config = dict(
    vocab_size=2570,
    norm='layernorm',
    qk_norm=True,
    init='normal',
    init_std_up=0.0207,
    lr_mult_down=1.5,
    beta1=0.95,
    grad_clip=1.0,
    schedule='wsd',
    decay_fraction=0.925,
    final_lr_fraction=0.1,
    batch_tokens=[32768, 65536, 98304],
    doc_mask=True,
    z_loss=0.0001,
)
MLP neurons of a small language model. Each row is named by its layer, matrix (up: input weights) and neuron, and shows model dimensions 32-223. Each number is 128 + 24 x the weight over its row's rms, rounded and kept within 0 to 255. Numbers have three digits each.
Before each neuron's rows, "fires after" lists the tokens most often just before its 100 highest values on Wikipedia text that the model never trained on. A number after a token or word is its count.

fires after: " a" 23, " the" 18, " The" 14, " is" 9, " an" 8, "The" 4
L14.up1532:090114133132142193120144124133105109110132086120096138152133148118121092103123153084083103169098174146167125096150139120138100136101163147160128151153137147143103117122138136120120120135127119103117116081114104184077156123115151149103143084117125145156098141157154179094123180129170105107090158162115120156139120093108127123147128102158110171146176131122120161085145164149138142148108122115152098149133154132121110175167136095132150128095134133185111140137066137137147114158115140153142152130096179121114131137126111109139121168137120143150085110106142140106087093070108138165

fires after: "g" 20, " g" 10, " G" 8, " comp" 8, " l" 6, "arl" 4
L14.up753:168141119131142150109140129138160078132123101098153104129157152189098127137124165129105131102132152132131185099105124110138128108107130148125097101111129117121154144124145116102174113077141132129086107182089102138150155105119117124130125170108124123045105166134108155130155131161117125152132130158126141084115120084115147113087114126140166092139108120122102106110126083158108119109149139099154113141135103167145185097151158167134131134109085116071164129115125140138132153110128145121135109128141138130173107147137155127117098080126082102132136112095121116151165137127119129141

fires after: " f" 17, " O" 10, " Con" 9, " d" 9, " F" 6
L14.up1476:177107142114115128107109113144106192162111163156110138118126129123127124117124139118120127140145157144159113168138178136136120130151123100141159134193141137128094115159085123116123144160158113125137133121101093121090115088128092123125136143144120152126200123130120104075073158132094130135129146134173100158080127096128088109102179131091135136148117130082144101120129147125101110060109093105129124075135094130142158127113183124164117129137149124121134139111112110158119135093137145142115143128122094112184092161148131084131159123101114119139116100152145138112113144075175147149

fires after: "\n" 45, ")" 5
L14.up1583:113082125135162116145149130164123170124167156100151153127124078086125132151120145112128123140145185153102126127103128133125124169162168105137110090121108135158145185132074118158142106118161123129090105170126170103127163124158129096093122151122135156138150123142153092111077153128103141127112099100137123134127080134118158113162108073128133142130152104144111116152161150134100129152125125074143158154071071158143106142139144075132129118138048127144152147094112138107153110123149109130097144113113155125121170127108082127156124118158089164120112118140124112112138141139107119110

fires after: " p" 20, " c" 12, "p" 8, "D" 7, " P" 5
L14.up1446:124156130155108154121103103138147165152090145139167129110121114108102089137119135109152089133151113130106144129108168116108094122110146150187156145165133116094094094143128151134092157126103162155143156145129148140122097130100121127144105063148093161113136110132109094155121155097112122122158134080108128107112165116065122122178116120136119133129138141097093127117131080096096105173124082103145111073112125085158111152162157111120132171110160141102131099124110126097130130137079109092121139110114107098182143135140110121104171134137109140148157157101109102152125148129160131124

fires after: " P" 24, "y" 8, " O" 7, " H" 6, " p" 5, "o" 5
L14.up1215:131166170139132120111148125119104075161126135105128106143167090132127113169129122152128175097100118106110097168096138122160135125151113137142162117141156134129110139147134129119153119084145135108132125128178142136129144123139109130101118111108121145158144108130163101151140079171103100123197099114143113123123151128068107148101154170102115089143117137077108141139115127125116133186096112097101113147152128137156112113161116126117136124141129101146108122091119122125182162105124134161097115118089120153160142062101132121160074149166182109139096148139121161122117142092136139103

fires after: "\n" 54, " h" 6
L3.up1561:113183087111129163150120142154145151138146147147113129133123126150162151107089161174144121106137134115071177109168134122126106161117151149098185168154151115106150124132104125160121093110149081134143164127108114123118157150119133153156138125131146111104111136149113155121131099109132108135153170150130200085097126112090117163152146098099158128118157111158126100158124107152127171090162068137111091099115139130113159122122139130152134130124129140113162115157124149098152094081150128141158146113141113106088098140126101141124118111107105135129156127062164115125121139112148142098

fires after: " M" 21, " m" 8, " Ag" 7, "M" 6, "i" 5, " G" 4
L14.up164:104138111144102164117096128103098108167173132132153131148144135131142144120145176105110122121147151148114136121119125129097130150158133153120095126162136104095102173113142116123124152152091088114128141132157128133125141105109117141155155192108102107114137100113100109139144104166142159109084108102164126115122138132125112159117111096154060139091136121120124116158152130145134057142113116076134142139156140110122107106116125088162158117102133163126112169100114160120089113114168138147123118141099101169092160111124148182141158122152141118175084145102137135134110144149170176178

fires after: " M" 24, " G" 8, " The" 6, " m" 5, " L" 5, "on" 5
L14.up1788:109124169142140106097119092147097075125126142083111127103118167125099076135107138124104105104148120143161161111159118119120121143132141150138137126149130154098123145164099148102120100125110150087132152156152123170107146093113117180158144142115155124134158135103128152117141129121090126128099145097106180166127108135119137123116149100089117161126110105117139151117124172123167144098132119117128104148190169135161121139123152194111122106186099153075140113118098133115112143195125110153115095122146123158082160119138093137108135149136115135162091107110098133137129145106111156134

fires after: " L" 16, " l" 12, " Le" 11, "il" 6, " F" 5
L14.up1005:133107135125162107180119136130155105106156129159084120152131160139138099096088119137100130108133131151122172120143118126161128106157125125159166178095118153139097138118107126108121142078141174151112116162175150116125124167146133160102141083122108126113101133142095150117096086120114147157134133111160165151075118106124140086100141093062168092099111140139101118153094100124101101077104138206158142166128128137140160145088138128156110135117115113139095111135153135173121131111133131123135158122113162160142140126133102133138137157163125093108132103113189132150125131153137158142

fires after: " t" 34, " T" 20, " o" 9, " to" 6, " D" 5, " M" 4
L14.up277:162152137120150109136105116117121117103101145095127136105110144134138097111165106150104204140106115122139103134125120130096119189148109121124136106156195130136137100161175117107126131106150142147141098083148112164105160134136120134117134152119148109147142111117144159083161121080136124057111098146141112142121153119105130136118081090130102131148140152111103142109123160118135137119122120108151128158132093112106105153119090134151127121101127117140124121138108177146188125115158100112079126122124178093132103121126125167113131101149150136097121129105148130100145114124164127143

fires after: "\n" 43, "ius" 5, "5" 4
L3.up442:141153149128139121079105097152148141121084128127127090167044070122116092158136106143114129157117110123144124156121110152116117169138171184130079156144145175116096158138100109099132147145105137109097121143164101117134123098138152175142135127172089118103206103133114115160120148071133117169181147101145089102098144125099143136165110129128133117096147126116133164114122152127161082116102151106123112135129124142134112166117120132139099143124133095077164110127140117115181091116150135181116163134135155136176100106090104145133134100142132115103113138137180119114124112101100124144

fires after: " R" 21, "i" 12, " N" 8, " I" 7, "I" 5
L14.up777:081124119160104074148119159138113118143156109154124109136105146176133157095127120121132116095094112136140072130164160121147139112136166125096110137123159156121097125144097105133142114113107123143112132095098152109141138129132126144131113172095143138167162147106120144133117120150131148081168149119120110153136170095109167137092097097107151141130099111112115096117134097130138123174124104116100085115148146119130103129136151174149129096155099127111114126113126141117130173124172082180097119160181117131123123112170076141105141118177153118104154114137149137143141123120068113177

fires after: "\n" 39, " =" 24, "a" 5, ")" 4
L3.up123:124107132138156169109140155111137136100159108161096106117128156092136148137160146109134105110150125132130174149114131149139106141123145108167124131148121128115137132129156126140127147145176131133134159136174138151152132142141146150117204139087113106093119126165094149136120076106118086119113147163137097107105120143094108086153152152081139135143088140139103142151085125139112110112100169153084156129107122098136169086178103136128123107150148165105125115096137095120074123096073110134088114146149134142152080130140108121117076132130132141131127120125143112067134136183133167147

fires after: " It" 14, " Sm" 12, " m" 7, "augh" 6, "r" 6, " Des" 5
L3.up1737:141156150152155179124089123153112110111144108129094103100142134116136108098133128114120120109136160115128136111117140118131120123103098133147156132112183130106117121119155112121134164154119159130106141127122157147145162144124108139103142126162127147154110126073095143107180159112182110111152155085167082111132129142121139089126149082154182130146147152143137059137139150125102139135145096123136107151132099128117137131130104138079134132113163164065120100108126094117117156138105146132157156134123140088175099132108126108126053115092077187116113141089154112101122098131119107103

fires after: " H" 22, " h" 20, "H" 6, "." 6, "h" 4
L14.up1429:190185111178142147129145133131112136135134121124138141106163132089109112095112109138148101126116156105109121165109178168160150101108146138155163154088150129087127096116163133131149111125113134147141131090120169097117069126152070121114135170129098140112099119100168135088127125093141116129123113085102094134127175159133140125089128146115161146153095124107132129117181130136158116113105122148095153155133128097133157106106119134140137142142160103137175133141122163088124159124107175092153123124110137167116120133128131128114145137138116106091101123104123122118171140169097085114

fires after: " " 33, "on" 9, " not" 7, "9" 4, " N" 4
L14.up1560:092167162117171108145105130123143149103105135133131137102132161106138126114166132111133148108125113114173115093149141156150160080115141140110143136098058110143113110119199126157063131153138155136135123150149111139165131152132102149108139072117109130155144112115118133145134121114137126144116121127143155166142143120161155140122141111129118110138153157113095100111137169129154127104126136094100124125168117114126129185148160132114123114099119133126131126177086139171146114111100126134117104124136113104111085078123151113119098145212134108180091114126136148127126131094136142155

fires after: "\n" 22, "-" 11, " \"" 8, " e" 6, " (" 5
L3.up76:120169136127116127128122100152172166093118122147164107149156078119101144133131080102106106171144140122130090132118139126093168130136118151153127107129118144120116100172106155091166136139121101131118115106133167065172155142120098111136127177142127090139124164120147112139125114094147135122127126124147092107137127129164151070152097107110145149126169148167122132162118160148106105147117090148108159084123111088147152091085153122177118158090144113135129157094103115128103146113113140119147150145148107136122135180156111119151159123191153130126126131138155123154114168165110172151

fires after: "\n" 36, " P" 8, " g" 7, " p" 4, "|---|---|---|---" 4
L14.up1331:160151172132135181095103107136121142108121172086150113091147102149163103122145128120125122121160120089116129165146126123109146129141105130146119137119144110126117156162130122122138124119145128159148138111171126088135136136157080174162122149092160159113187143132140129114109109157071142128121124113157077103081123123108098154176116143100114099115179167109148150109125120110096110130123136100124151108136150075155135123190127170159134111131125123141170104161080137127101125090140112129110105117104105121117122141152144065147128151128095097120122100157148117129111125094137126174

fires after: "," 31, "." 15, "-" 6
L14.up1688:101115133127155112132172093100131147141120129128137155126134135159125108151166123173137111126133149090111131125083126140151098165140160121182128093105124090148109104154121107120138109136163134123120100154150109119201146097123099106151141148121106130116109124133110155143132102092112156100124089145175163112120168098112155142115157141153091132128112144167141140138141136147129144080158093147102132132139137098127143125134121109138147117144136093160146088124148115071150139076131163129131122136143158142092105128123097105127092157114138135108145125099080157122133155148132103134

fires after: "y" 11, "or" 11, "em" 11, "am" 7, "om" 6, "5" 5
L14.up2019:175120135145139179104139143137133132178088101132126083135103125123114129144119084141102164120180125132145057139129123166110114150130126122165124090153143160118106145135125116149116135121132119148122109096173140124098143082108116095156124153093137083148112104145112103138109113141165109128133203073182102173113143150116146103116149106157120118160148151152106111129071098119136154106152155136147125198125117152135098114130140083168133140114119127156128154176121096104163144147139100124115145109144156105129131142124160103109084155144125116097137104112130146107115153121129142134

fires after: "\n" 84
L3.up911:102103144128135142137105178110124109133102137127147119154146135108134124092081150161103118157128139181154071186125145115159117108130117093109148181151137132128105136160127132143110103120115114130141158141098122115156126152126115147114155090133134121102164151099113118064089081134136118122096146116126060066105131154103122132102108147117104135105145173138116172179115090151162103126147129157131154143109103103132118124122164155101125117136124130128113136151147128126136118090111125158104138122145175132137119126141146107130097135154083132155124089148132136114167141160168158155

fires after: " the" 21, "1" 19, "2" 10, "e" 5
L14.up670:142130112142120175163117173144113135074107121130161107117147147114110147119104135161151147135133132148088100103176162091127138120094149112110153168139126091119158118119110151083096131131149065118109144149107139123131112141112138106149157132109125093165132120081142132128149109133141067145130140133111122116166140181106110104128122105142146104137138144167142146088141115146147157087106092124141171099160101095128116133154163140134108125144108115116114145147134103160104123087172124095133170087137163122147130112090123128134165129171160127173104109143129130123156150096125071122

fires after: "1" 11, "2" 10, "0" 9, "3" 8, "5" 7, "4" 7
L14.up1818:099095162108152177112163139102132124121115107129151114143112119111143142130144113136119154148113085133110106146100137110147154112172154119159130101186111123162109166116156094147112116140178118150100116121112131114160171088127133163147131096062108145149124110074158174152126134128092175140133162150142116152116128113144129166150073132102187156131086163130128117110108149145103130135106102123081117068142111122097147108121127106109121106094108120117108126129102152148116143109115153145155137141128139162100101121088101095172137139099112137093158100122150141147116137089137136137

fires after: "–" 21, " eng" 8, " g" 7, "b" 5, " G" 5, " pass" 4
L14.up142:103128121133117159137141155142186147104122142134137114125114109129089143116120122120139112100148094107129079125127114126119106129153098155121093108156143067181130114101162105132124154137138109132134119163105113099152117112116167135103155124142124067140122108107120137101143155156130165150156143145145118111129157160081122118109112130152146092111143144116151139193074115149103109152105081148163123158150170156106113164133172102153105135098114166071123151098110095121130122134132094107109108169125142161125111110142118096153094125156127100131105174105148107135127103119087165132

fires after: " U" 24, " m" 12, "." 11, "p" 4, "k" 4
L14.up235:126156139157124139111127157160132097110158164170113122159121118141098148132168108090144109116144173122100097113124120120122172128094143123138090125134133124096123182135142159112149140091104127063120137159126143113149125154127142157128092113137131089121124131118102138103115096154106119134132161124116139158106174119148150102152151155162101139119132116122152098136118122159146136121131149103099143134087103131076093098178114141089094152074105120131135110112100101148196131167085147150126132068152098129131146088110130166144121129167139137152112139161117109156109123163082141159

fires after: " L" 32, " M" 11, " m" 8, " Br" 5, " R" 5, " S" 4
L14.up1549:166133130124148086162146139163138116130110127149133113107136178102125143118100144141131100157086114133204085110186112139131111117136130131126186142129124132150091108120106129124119178101149148119143083097141159127111089127114110158125148129127137102086133130099122111074163159116083136129138169095148095130101135142115117115098126141114121120149090142116111114134073119158135101134134113103132152110132098135146144133142125138140149092160099148090094080142116097155157139137170146131103113158133158125113145119146173097156124124114090145129169123118137151164080154137132158109

fires after: " N" 40, " n" 24, "on" 6, "N" 6, " Rep" 6
L14.up855:113130131126168142160142096121099131134131120152160090082148173115159120134084121172101161157136109132156088129123134118129172130078128158117104131154117125148154118122134102086099087113106087137135137113140124118147126159157108146141167134164106123141155113096142150101123112134134121132148140101081174152105140131108127086156101110151121174142106135157132090116118162136162148146161128124103119170161159108116080163090108159143173099181099141078127126147112128096134119140142138145096116091140104121135107121113122135145124175136070134157149111136113117125121116172160124150

fires after: "," 53, "==" 15, "===" 9
L14.up1064:137192130165149120122149135124077124119123125119110170129138124130087120099097116135125181118125206145124144126131103114153120138127138176149156155087139126159154080148138129164101138095070140127157135118094121124099103135089166115152091109088120143140117129112106095104108109106133144139144155141133119094109113129121147156130136126136111162163103156134139128119141133112167103131100141179150072151124130127126136123139133116115100136162154126143148123090153142145135130130099081125053128119107097151075057127213121117087105164146145149139109119134120126119134127115143114108

fires after: "," 40, "." 16, " (" 5, ")," 5, " \"" 4
L14.up389:140163108155109108099180131134102107102158119195159183157119149161101139155117126113132139148144150139099107180097120079110161128093134155151122116095128116145137126126126146074133160118141145167179129114112136112091141114116134107102117151089165112189076113136115097128125167116116132159135117135153102097137134130110098123170142117148143115152122127110127143161100121140161130146133089108114139149111118148170132126150104144095095099143133152136107120140127160103100130094124146153170123113138173073142096120117136118140106110107147122124108136114093185138097102123150139109

fires after: " " 23, "t" 15, "-" 6, " Con" 5, "a" 5, " f" 4
L14.up187:106136139132136111129154124157167127124134150104120148105123130145137112127131112153133138153151116140122112173135130148129047104129159100121138139136122171117071097118100132113097092143134156123097126131130121095134100172167112080118135081162161090160128121111127115133121142127111089101138122141153129140119081041106113150126146141088152150118127145142169118158144132148150110123122141130131148147121136128159124132157096099046143170107114138140123121111133167125144126119126105133133155085141129081120157137174115144082183149125134097123165149153103080140103132119116137179

fires after: "-" 27, " h" 9, "w" 6, " W" 5, "or" 4
L14.up1037:145127123126167132118090114169123115181145177125175155112118080075136105125114120104116143105137145139112089098152136108150145090142108156137154124144094120093112113123133131158073109098124141125111152118158139132142123127124150097135153114108133110112129124171163115112159095102130104147154162144141116139113165093161100130111148130149148136155164160111145138184096117151104139126102109144134121182108148137147150136118141130127111130108117131115104108146162100134102111151107110150156100117143103124120148152115091114085144117162117133178151069098148158109129143135123150104

fires after: "\n" 32, " \"" 25, " New" 11, "===" 8, "==" 6
L14.up1852:170113159122142081167129101087127131138137173185126133082124153139123142102136103141130162137158102138148127125120097159107155132106103189213158162100132156163125148147091123131153108096095085149097129119096084113130121129120153086116115174154150121109125139119170131125102117145147152151083114125067144161113148133150162126151138095132147177094137121100130132123140111120166130117115146133130121138111159119110119153116135093133109106166135083156176127098071163104104096124147095143124118154076123120130133106147091148142136085122130109100123150083109095133096171130123139121

fires after: " f" 16, " F" 12, " |" 9, " N" 8, " n" 8, " L" 7
L14.up1251:153156127174152139107127130113085128163145129131168158157100136132152171077112128108149109124144104121132159074141147132213146085152137107119132105128158131111107128147121140128149110145144106134101147132147144110109107122109113097116164103127109136114166126116136143123110148117080137144140107148145091167114117141105123140160133135115133117099133150127151114123104174150117096096157116113128124138143169076087120150138159168132122090158112141157155119129089152144082143129164119143098138152148172142088118138113112062171135125093167121089128147083164123086141114118129147113

fires after: "it" 12, "l" 10, "g" 10, "n" 9, " l" 7, " n" 7
L14.up1224:148157113119149107145141148159091160067150164145126118155130139174164093119065109129105160137114166125072163110103124144111157135109135139116152131136093154091167132079138147137089089122156110123134112136141128148126153116100154068066137091170162114121111138140134118124104175105124116128158124102113156122121123112115140148165145111129180123126139088082087076097150116135131135129116127186072133142125116157128121131119159134092133084140118141110142146099170135143146128139111167118140127143146145127158106131125107146109150094125095117096128145109104114180112112087116151179

fires after: "-" 20, " part" 11, " (" 11, " member" 8, "\n" 6, "," 4
L14.up532:109157105131165090114093102152114140142121159073139169118109113135129093100144138094178121121156126130094139121125135119125107091102143124101069164119114126147142090137125073144130115150138082128129162101108122127095154083157131127136141118141141131154160138154058085100119167098163128118145151169110129171146124153121138101157125127143162135152125149152136139150139080094152127134136132141113152153157130122184083124156086166106140133132131136152163169113060124137096138179109062113129139145132129130123121110128123147129105153126107138144106123132117103121065155145121125088

fires after: " a" 31, " one" 23, " an" 8, " the" 6
L14.up71:148137135138161128160112117135142155138136097125153148150109148137105112111124072141134109150172145127138143146132121094111098117123147129137160137120076147163112092182142102140177153148127124111135150112115162118139147142155128126115099099162152131153084118129117122085075147111144120103125143135154116173136090078105138143149104138138123146122106129138133156050174172137091149160085122125109155127132131127104104156112141132115135152117105096186141134112080147118091119157110072146129161158156150142083122112120135117149129134133164117167092140093167136157126113135116186144

fires after: "A" 21, " A" 13, " |" 12, "J" 8, "M" 7, " An" 7
L14.up390:154114140180103170110127139106114114143125156115125120154142111107134102139126104137143129136143143150100132142151079129144104127139160144129163100138087147051118143133146116133104146136168106119108144146125162127098130184164126148132106169094154143144139129088112103124131111134148086160083143147164131123060150127115124131160130062135150120141099144087144130089140178118084128099102136159140100092136118121090133134168152149124170162112137160130099173174083121137148117135115074109126096105131155134119124131178139130096149091098128120135104167123150132151128111131103145164

fires after: " |" 40, "E" 7, ":" 7, " JP" 6, " I" 6
L14.up1750:149166120098104151140132157128119140155148139142103077125081138156158143121098152128134148119128145170135104119104114113182133090144128109104154096127123131105148152113132111130150113072154101094126149086111132164136122150142134111117147125181110149120099132128064129092166105162124141133175109129146182123122159088140130176118107113141142121084129142125113125138098074130164158142125101178144076118134125106146149112101142162098066143113092130094125094122110122134139128155155127159094068159163166099155116131114136158152116147157124112117150080106155119126109147127113133135

fires after: "\n" 24, "-" 21, "==" 15, " (" 12, "===" 8, " \"" 7
L14.up1115:140153071135104075116147101140104128108130142170151114102179159130112123126112111120104132128159175164112088132155129121132139123113153189156121161112130154119103135140117156123159163117117099147146148120134076110134135129113116126133126076120144091140095159091120105098102123147124155126121116150117134162114153112162135169126182128108146109152106116135141126167120137114141116111138144120132151160137097151095154117118114158124101154149141133167165094126123101133126090081092130078139130124121144094095087125104097105115134159150107087173144117101136146166095169158126134118

fires after: "1" 28, "2" 16, " L" 6, "5" 6, "3" 4
L14.up299:164123149115134109156125155116115147140141131158118103146130154129067115136137128096117120104142107152121086126126149105096202178149141145156133093127123144141150180157146169100175166158079102103127145159160088149118109129119108106134148126128130095126141134144124161144126157131128089153117131105128089120158110156091107112125090155142098118135100144161135145112134157184151122124124138138066117075116118117136139150123121167121138103111151089089100136118077105129165159098135112143116133155104112096133148102142093069133124150199112120127138112133132157114110143105163074161

fires after: "\n" 48, "5" 6, "2" 5, "3" 5, " r" 4, " sh" 4
L14.up784:118149141144147138145188133076125149134129143124136102117126180123125113192105140077158122126132043119143052095122129147124106165150128146129156088175112120108108129138160157120133142148122103115128143119142115106139119127147095116165079101165139104142125155146161149129125113129131128107122129079121120134152176164151142133131147137083116139131104177168133131146129109126121127092091137116115104132128132106139076111134104129140164099128118114137113129141105090137158089122159150117155125156106097136123136100125112094122138166135146138102176130090149078146070113144130153156

fires after: "." 26, "–" 19, "-" 8, " Al" 5, " " 5
L14.up1341:127195116154101135135114131130099149100127141108152140128148128145115116143126149179132116123176134081144157129127111164104124124135151131103099138157158117141122120163111113125132103096141142136100129081143165124139133100122167118110156057110142122121139121113180106121141138125119139112141155116147114161128164122144125106090092133131148084156070116066126141176109127117162116128106118144126128162093163113124125133123150116145119135143102139150120140107157119145106092103130155136090118102111120118110179130113115186115097075081148128146134149120150111148120092135116139150

fires after: "\n" 21, " F" 17, "|---|---|---|---" 14, " M" 9, " G" 5, " C" 5
L14.up251:140144132136136144115106169113152111124132158108122120125151146102105170106130125125126140103097117137139133140104125149131126161157160177113128120098106121124133115134159132099116133118121127114084130112121151154153140140137103106172170137150089107123125131056132079137114076088109137121137099127100112109138132161079142099127142065154152150099153141115099129167131147096138125158143110134130166116104141084148153081155185126123107159130146139115167130109163177146098138134126128128104080136119122153090116139140146136139162143130070117112117125111184102122107137143129129097

fires after: " P" 13, " m" 10, " M" 9, "ix" 7, "p" 7, "m" 6
L14.up1859:124145135134136140158132130128130128082119194136133153081121151163152064109126137157127109120136166103134120116163132099130134110159099096139141124115153133127118128151107131098096110087134114132158139117120133147152111132132135167127057146135126109146142144140142130084133137141142122121123089138140138089148137156121175200137134145127111172127121127101084099100176162154129124106096106106116151134111146154136075110169163133079114126161120152156094130079138161136175083161146120156134095122112110109127133139123119119139136122168130117097125084086105127128102113164163100113

fires after: "1" 24, " " 22, "2" 8, "4" 6, "3" 6, " h" 6
L14.up1146:121144136156131110120133165130124119104179140143141117113110149143115110126138102131122145112080121150062135135164161118135110142170135123135172155118134156099133084153134141098100124135127136148124144130160116154096121115090118165137156117144123134130137081137176143102171146155121125147105105110127122161141141166118162121126114123093105149142118150122144163135114138116137123162097111171116086147129134139099113165121140128130084091116111103118111103094112137120155122119173152117128115094173156145175095084076148109121115107117110112119169128168102103115142164126124120130

fires after: " L" 18, " l" 14, "l" 10, "R" 4, "al" 4
L14.up1897:151132141146140087171101142125138114113150132128161143151148131144122133078133095116086101126161112184128151164185096124125100128132143149154106141116127148149125114128130092131075153150130134106139109110174127177152127132091132127117127152127097114162127118179164102110132129105125115111108069145126135131053110119128157103146131132141129164109110141091116162140148140124194139107151132082123115120164151108089153135083136137122133129159124156098133135098106150164130144115136117094132104137127128116120132109146150128093194121112136152116135114133138136176113145150110134172

fires after: " L" 28, " m" 11, " He" 7, " l" 5, "l" 4, " football" 4
L14.up1872:158091138128132136159085109109095140180120094164114144141122173099122129076097117153140123145108141201134117113140117099115142108106113137135147125099093122128147141126160081103120134155128113118128131102138159134110106134153145090105134143129127156174116134110096130101125115095095115108129092103137129110119155114121163097135140134098129132135102144137136155134100194129128123170074165140153084182130062148157139141098162160099124092134119195113122123174097135159136102155119167109134125111079108133125139142128087114140123125158126122103171143111113167144147119112101161104

fires after: " M" 18, " J" 16, "ab" 6, " Cl" 6, "or" 6, " rele" 5
L3.up925:124145175114157100180098119138127117161114098141103105127133126157088148101130115163094128100148123113125134100096142126145125069115098099144098139103127142105124119144121153145140127154115119127142077077170109149065158121145125131130176127163128162134154119129140172140136163162105113120072155111162130103084191137122179144128115130110123122131138119153074107154097147154123116124132116170126109108105111127137163161097142134115112127149128152166104050102129123121129136103135148135149140120130138116151093141114093141147107140153172161127087123185119143128094110098116161100

fires after: "-" 36, "–" 32, " N" 6
L14.up1061:091152120101104137128130149128130101110144137094123115119116114112106148131077138120150134115147133141106150125120138108134138118136138156097102154150077109119109149100136099114131112109147147145146142096063114111111163150113130082170144146126149094119104150143113092165182153118114184080144150115141117118108157118079086109116116114102180130142091119160140080156176111152156143139129096130121160177129164162134121153132167130124114168151134140083057160150146115147118113128139109138086146109146117132155127168145088117122111118116152133124151117092135147110123121143104136166

fires after: "i" 14, "-" 12, "ar" 7, "ī" 6, " E" 6, "a" 6
L14.up1924:106122113167111134149130120101117106118118155131085107159080161155090106167141114154111161123102158130124115141165176097116142147104157129142137131110102095100100160142132095131121132133133115136103112149101121170147172127122082116095209111117150107135131119120146161135135133138168133171120140145118139090145098105142142166107123108123128130108141112137123153183125162128156205105091142144120082159131135144117134120125117130123111119173134113133097150089105061121130133125175120094122115118090142150125153156104123113138129145166128150114102128113156125141137120160101145137

fires after: "-" 45, "." 14, " \"" 5, "i" 4
L14.up1694:132148129130097142120105125081140080130085121177148157080143160113135105135115080109101143120164160071108177140126143107122150130151127127144150144156118122131143136148130107117127120159117110121058135133146116171139126183112137106151150147119151167130121152110142150155112093121175118103148162179166093161049106119121162137121105112162120122133107135143160142157098190128123096153114111124140124162166154111115111148118086131139112134097113109118121158120179108095156157145148121136108131100148103105120116149137122158133108158112114138122100082118112137133098157140124141091

fires after: "n" 29, "t" 14, " h" 12, "iv" 7, "l" 4, "ver" 4
L14.up1525:125151128109110119130129124119092102128091124148120079128113111109150183099114148109124076115119167148121122085140127141089133150145116123159143141126138111147136164128151131099135115183144136148120146115098132163175134141122099146082142103159136156128102147144125124142110096106134131118162109094104188140102173125181152145085119074124131161115064103091133161166152127121156093164162089084134116151159157124132105144119182108105155090125108126154158132172180123109126150109156136153162130138099138176154124113126128049090087122127146142125126125118155141123125134111180122111

fires after: " J" 23, " G" 22, " B" 8, " M" 7, "G" 5, " C" 4
L14.up902:168173144161160151129148156123184106126138110139154128108107131124112144184132119114102109115179115179131179089186110130134150089159125133164128144115092093092134107156139091150135125080147129100115091144125123094127158125122105137134125144096116137144161122130120141112150123120098170092085146113115157119090131123095133095139160129112144145139148112155170130098123136145102074146139133123105158138095181133125146158134118120122135139124134131088062130144175133152127099136164117107123123107121145091155101166160065136139141118111127118136135102135159090140080139149153131088

fires after: "\n" 32, " U" 17, " No" 12, " Le" 4, " e" 4
L14.up973:123162103165145181153138115117089151133126151134097107151165107126156110107139139117128111112123134155090101157141127115157105126172139139109162169091188100103108127129138088151129125121158112116133149135111104126121118142126145096098091158105140112094109115117143175107111099146126108115139133139153163117113116094150143128117125116118118097158194139130156114186143117134146160108153110126094127167162121143119130137137145109154137169122116191154085106123104119101121121134085121120090098189124143128120119147112155118144134169130119181102139121084086144153098128121135101111

fires after: "ot" 17, " M" 12, "p" 8, "ac" 7, " m" 6, " t" 5
L14.up885:120117162158110111105118141109107123113115153127130152113109113132153079119111146140095118116138145129075109099147123175098146103170110142143168134134125142124125134130157137131119145087149110125167094098194114151114132131109069163154133096107156118147135141125147129146124159125139102126089138119117114113120136135152143141133151119130115170120111137076164128159082166144122112129141078101114110111116169121209113138123152147158147101172124142120128107121158155087122105142161125163129100142146164121108140070073108151150095134150114102112106147088110133160131150137140142159

fires after: " p" 20, " P" 13, "p" 7, " T" 6, "-" 6
L14.up879:100157116129125158117102127124115090110145144120151116128136108114106114085147090113130116122059146124089080117180163128126110135136178120122168191126134148142127121148179101128154118120121150139132158159152065128152084129109142097118167109128153144167148169158104148099129107132176115129120111099139131079133127134115122132131142147152114173113151126074144133141118135105118091146117134125122111118162137127136100142124171115155118121102170086092126134149166158107113137078109123161109176140163162096114129092141126154144148168108104138107143071145126147134106101138118134129

fires after: " a" 25, " the" 15, " an" 14, " The" 7
L14.up545:170159113131173144192151095133116144095120105151152128102101140153123099103072073160094136160182128125132139128121152105120134089106178147176133093161106155145135134169145149110118146110108144103135124097146158123079147150103107103090113125153145139148133149104149147076101183096173079123138131102142088132123128101151115126150138090142115141125115123131143165118167167131151154170129154135102131142100145138115125134117145116146154112127156125147116125138117129072121141136119097124148143181131171145069121129074133104103139110146152155097112160100129117124097155141151150146

fires after: " a" 32, " A" 26, "ie" 8, " an" 6, "a" 6, "A" 5
L14.up372:151131169142110121132193100103142126153121098137125165157126117137085103140109125146116151099118173148101149138138100067124168123102132144100111095121150109111129151166120136106136151176072122154110135114127144134106097108138156093125112162101154145118115112103126149148114119080110165138161123148126138098100116110062140076101095122113120125141115127113109169104121149128116121129102174131109112115124119081117145140150106161107139110145129140154105173183154086148106129132105129129087157193159122144138119166118122113150141135156117210177123121099097144133106144119102147150